config.toml
n_head = 8
rope_base = 10000.0
attn_scale = 0.125
init_std_o = 0.0
warmup_steps = 200
dataset = "wikipedia_en"
MLP neurons of a small language model. Each row is named by its layer, matrix (up: input weights) and neuron, and shows model dimensions 0-255. Each number is 128 + 32 x the weight over its row's rms, rounded and kept within 0 to 255. Numbers have three digits each.
After each neuron's rows, "fires in" lists the words (lower case) most often at its 100 highest values on Wikipedia text that the model never trained on.

L3.up384:154127119125092098110155152147181068130137127154142141134123107136139137157137098144134178103152156124116131144155090116078111076088095097078155110185140147125156123108103192152112086108120116112156142077173118145122096112127139163182106122140181096220157129179143088061160183111037118114118102116091121146109166122095134081142097176127171119125137116122117143206093116154080094095104144097136148211098172129143080049138123145109115102159051077189150128104121214066123169123141149155115150181151095149140125152163057081140136078153160151137134187111139173181154102128137119162157134113045130204168116113178108063153120183129114106100119147109113111152125136106185132159134088120093130146162151110102122138128112132141106162120060127144065093135155118115107133077129106
fires in: "north", "south", "west", "northeast", "east"

L9.up999:137070113111081177117099143151108144148095159144134138117143097119057108192086152157085118130114124190124157178108119118116136144139089217130177058108096108135165133120131176148166065087123095152062160157155139081109092128107152091171121149162080159136138199099123139112095149131068125171114098153124143132165105047108143116202124122137126150175157081127063137164133151080145148152142150123089130124162096134165141155098099116188123154079158134072127162131121068139164087119147059151135107116102146110133172093125188136145095123148108096177088135100122122163098107147169067119114122125100059130150059058157163150135133122165109128159119128123169108131128155106174130085127113209152103114090114091176093167100121127090134114102157131106121094154080182151174183144062164
fires in: "on", "husband", "of", "in", "with", "for"

L12.up561:054106128145179134110113113149175129114105128119123094173108102124115140125121142176109140045120186105156112126150133201151137107147097137120094059086099077156095082084109112145154175122133155153159077099150126106157156133117125084135198148160124127148065144091156129144112153127127127154133119136119102103097156157077051205170028114122138103139186185164155129131130184133128118131180100128112164076177169130168121157171126103150141101085161134124169097064125090155105144077083097139101129118174137143136123155169124158057194126162151166180119118143162133122118149116162106083100130163096108108184112116094069078128078150100185142085178098168101112144133150146122076082168066138083143148112114109183100121117126177169131108104094138143121119176158111104080091159073125
fires in: "s", "be", "was", "is", "of", "to"

L10.up453:170097155107152075132133109116176136079163083047167127183160102152139123082144132113134186134170133146087127133134137160125152137133137071116221093149136170154140050089101162149068110077168124093152206134120095131153100128105155181136072093100083220202119152081101142109117059111101156108128137105100119106141100116121160084117122092159129099152135177115133072151153220089091162085113131126156188152117148175080105114120154121126128082135167107150171155111153149139136122164138124160101127092112126154150114142156097129094111102177107141040104097089110130148076137086146070186170168115128141126163063073165182117116128138082169138132190104122087113120125122154154148145133121171152146179062113122143135134148099115118142088110134128164136091107106091107136105121082133
fires in: "in", "of", "northeastern", "riding"

L3.up982:153156170102095147124128146081077103097114130085101097141131085140094110134195106087180119113097112178153166109165105129117061126122096173125133091110170079102157121123114190097111112150165166155111139133136144114143170159152104168097122111107157108153159114126068095115064146105143135141122135150112120084176067136106056135162144095157077084120169167141151145121120148159109127177105109214079140099097118176097085119148121119154111125149110082153153073144136101142117208115138112085104172153125120129172098080123153140120118096164176098083130067120133075137095171129126194124105127098106090091180133095168119163128112136175167072117197167082154107126126132154126108082183116174105140139212110111129132130097141191103178106158172058169152153137127090132160050118110048
fires in: "time", "life", "europe"

L3.up416:214120152107104095087124109123098111106083098122126165081098139067133152120179122110093121164151176131125172088154149112096157175103154059096147188092092122149188128162148179133118107086070118120105143168145191085106160086088038047053124139080089125195164135166091096127094243164086170127114090109103146089110153106111172160156119101160137132112150103141154147112111172096142184130133129097154086080172136127100079144116142097069160103125086120142117111122092156149104165124134111126170089155181175148207135169112109111155114117144150137126107092109095126110087123187142117127133089147137233118101135144128170150159095147155167085134147158159150146154092138129116178124153123133138056118102138124127119149123169146123133136103123145151107140127090094070128122128150147
fires in: "december", "august", "january", "date", "november", "march"

L5.up696:158205120076145129174130104104133140110104055090157102149115145178151141174098152084114052109080119083123066090170128143129126127116136102173125125151179085119107072143100130102106114121135119126081184139159168097088107115133149077186117147166137095157130136151108191074089150140090124163164162133114149148100091082180125138113166127173159104091155111143149100097142139147155107157139101136092149167157155136145108129073088155121104114112164141200129160084160170132184161040133108180127101141150153170131083127093092222141179136106146150179180114090122167141126132171077059114108145143110139120099151121180117148094065143116181096066100150077121160130111140073153152135098148159029157128119184131139108088120104114101081153159167080128107134121113170113160117129128113
fires in: "united", "tour", "tourism", "position", "trade", "join"

L3.up69:153167139129135116107141158145151159089194100127115079117094145072140135162128165125114089146142124179083198110150125161131122171168155093090179139126149105116084106114104230082084078138128176177179114110130167143156113169126128121085100127140131106179080115154069073111139171154149156127108139091125070132151175111101118166109186073164096107152104078099150097132125180132100118139133133150092085165138091172144183152086085131238092103127107172137165087116126100156128139146121179116113138117104130122128138117176117090104140142164051110147178177117138152111147124120144149059075130133095112135157135134149110117177144157045131142126145118113151085088048155075140174062146098164134125156147188159126107146126090139079150129155075147159068164102125076096144118108117103
fires in: "decision", "battalion", "decided", "pillar", "fictional"

L11.up556:060136118139143103066123088164164136169131120061117196079103052115133150085119122113108176111090145106143118157117125058149148191054143085176133106149130138138128104112129106166147157080112173153111147112143115072166165084128119106139160127132166160147116192184205151091129147139123141148130112152133164120158090142134142196157118089130131120118121118167110127114175143114099144093119118174137080132135112052157133149142158118152140124081093084122098096133103172133135134135121152128070164137097144141128105084102124132119079115097110150085107094058145144108120089169161106055142135154171114141123177081165113117048136176141191160177134091172120044077107140066182104164158142181134131106114148183130105116196126192094130137121138158115117117122127114155231096133157121
fires in: "in", "on", "april", "december", "july"

L8.up628:084120110170187090160084168061135080122069157165117100148125152142111149141137110104097131138170138106133137106132123163147136159136147119173127086163169087069113119107141144105134090106136120182101168131133183148129110146165165092142093177069154117103182148138122122138145151145112158156135162169199133129164172192091134131081140091139125092156142087110070138073110139142120141123122090138118140180104114122123115080065185117117132122121102158219158077098120150097153100098125103145115150071154147102116065148135130050099125177122087149185110078132086168165152192162094083088154153133091123085145153086141129086116093115148135130070123155065141140076185072197144121134114103103117151088157167110124084121139139198138144071091137118217101096113128068158164169154112128
fires in: "division", "mission", "admiral", "section", "assembly"

L7.up375:092119082133119175105090144123146146155102119136118110177113101158075196156184049140254134104089122087199156086100144165069161186151128132139165122128185124149118170137134151119202106154121080124118118107148158105158141138115123091111181158079144124121133144091108156157046115155096117110112110154087097122096134198143138140094175211112124126178116113098178063150117162081175093153132096125096171115152096148087111186178139114177125146156087114101137151148096090154110137103107132150110137176124151189120102099163143150110164125101141101062186096119128127145141110137105123211110149164129108160078129126157075108106126154070164101106147134121153117126056118179122094091146116112105079146144146135172146137109080097112086136131119102106108109166142091135149079120108077
fires in: "during", "following", "time"

L12.up860:187163102102146138128107088141083141112127108143123112124149169191189132110126155093127171143177131072161093140148089146139093127144207133152131080133078139126090114147161169086169120122104117107093145129125166144123164126149125071107175104199140093104121107119137087142214150121105145169169116090185146100088132134111139138124237162150162142131121151133113155076142112116095180110073094125138092132117142160150123135164095147156075190141114115209170115132153089098128145124116177106153105126115129112136136122122093154116123055142180125108053110154118072124146179131160077108148136091111110129101105120159082112091128179148098131164082076183133144139120133161107182117136132155068114214176164107125092073082121165151139143101095081161102179053122137050122090116084153
fires in: "1997", "1998", "1996", "1995", "1999", "1994"

L9.up393:187058106164151162117091144095143152140117130133120099101130179103126122138182124071113160116094108120144110154104108131132173145096129034125142184114156135079131130146104075137106133106170123189148127166141140094141086139119143107084106096164145122116097177099190148118138122165088089167135115077086140139133098138114168108178131132123164088128174158167148136134149128148141158103157083118202078141113088119075104099112153180096182127144100095106059082052155138151161120115179076107152169126147214133143111140104168106098119172090111108091168140134099158129145152234151056110123148134105183122115176117134184120154073098167152128017106080109123153117123117148111175137173091122087151131177157169140142096112111142125163081161136129064125094152108158136088106153114131
fires in: "an"

L7.up517:170176101094155139163086082143122122156124161097111130157164091139129000118136093131137128099152190106189119141133115087097147199077135178081104169129108087158133109155148102182155134143146163165166126101074119114090124123091156105121161120131099127144116173106114153161124108093145136188112125111133133135101139144063076176170180091165103068089097165097097200157174160099075104183132179122107130109096092104094188102140089091170136145131115134109105123139087133085160100099175159116056160119173214161151118088156123130152124114148092122159137159123128104149189128120145139126152120183119135104125108109137138100138092079178082114151131145152113140110094099173129120152174123127146113103160152101044123151149164147076163147112095174062117162148102130093113139096093073
fires in: "of", "without"

L12.up780:190102064174125137119131091108128119097161122106088116151123133158126143080140161111098122188132116173109177079141050078110083132156179138183090115152115141126078121140137173148116130132149053091125117138137147129141126138121105136120139117167136141078137136101157152144165085132095115111147141097134137136158085135138118101151151119180165151112168198093166175126144115122126151118103146170114141124129101093102138118148115115127112158098097110157000174098164185097193136139152117098134082131094142140171072156171140145074167158109094136143105074141113172140133140222175150083145078121212128100099100110086147138133161128109193110094150153169072084140081127101144102144102145125045116095160124139105139165114124107129198114121171110182132178140106074125112093073096135
fires in: "january", "august", "in", "december", "july", "a"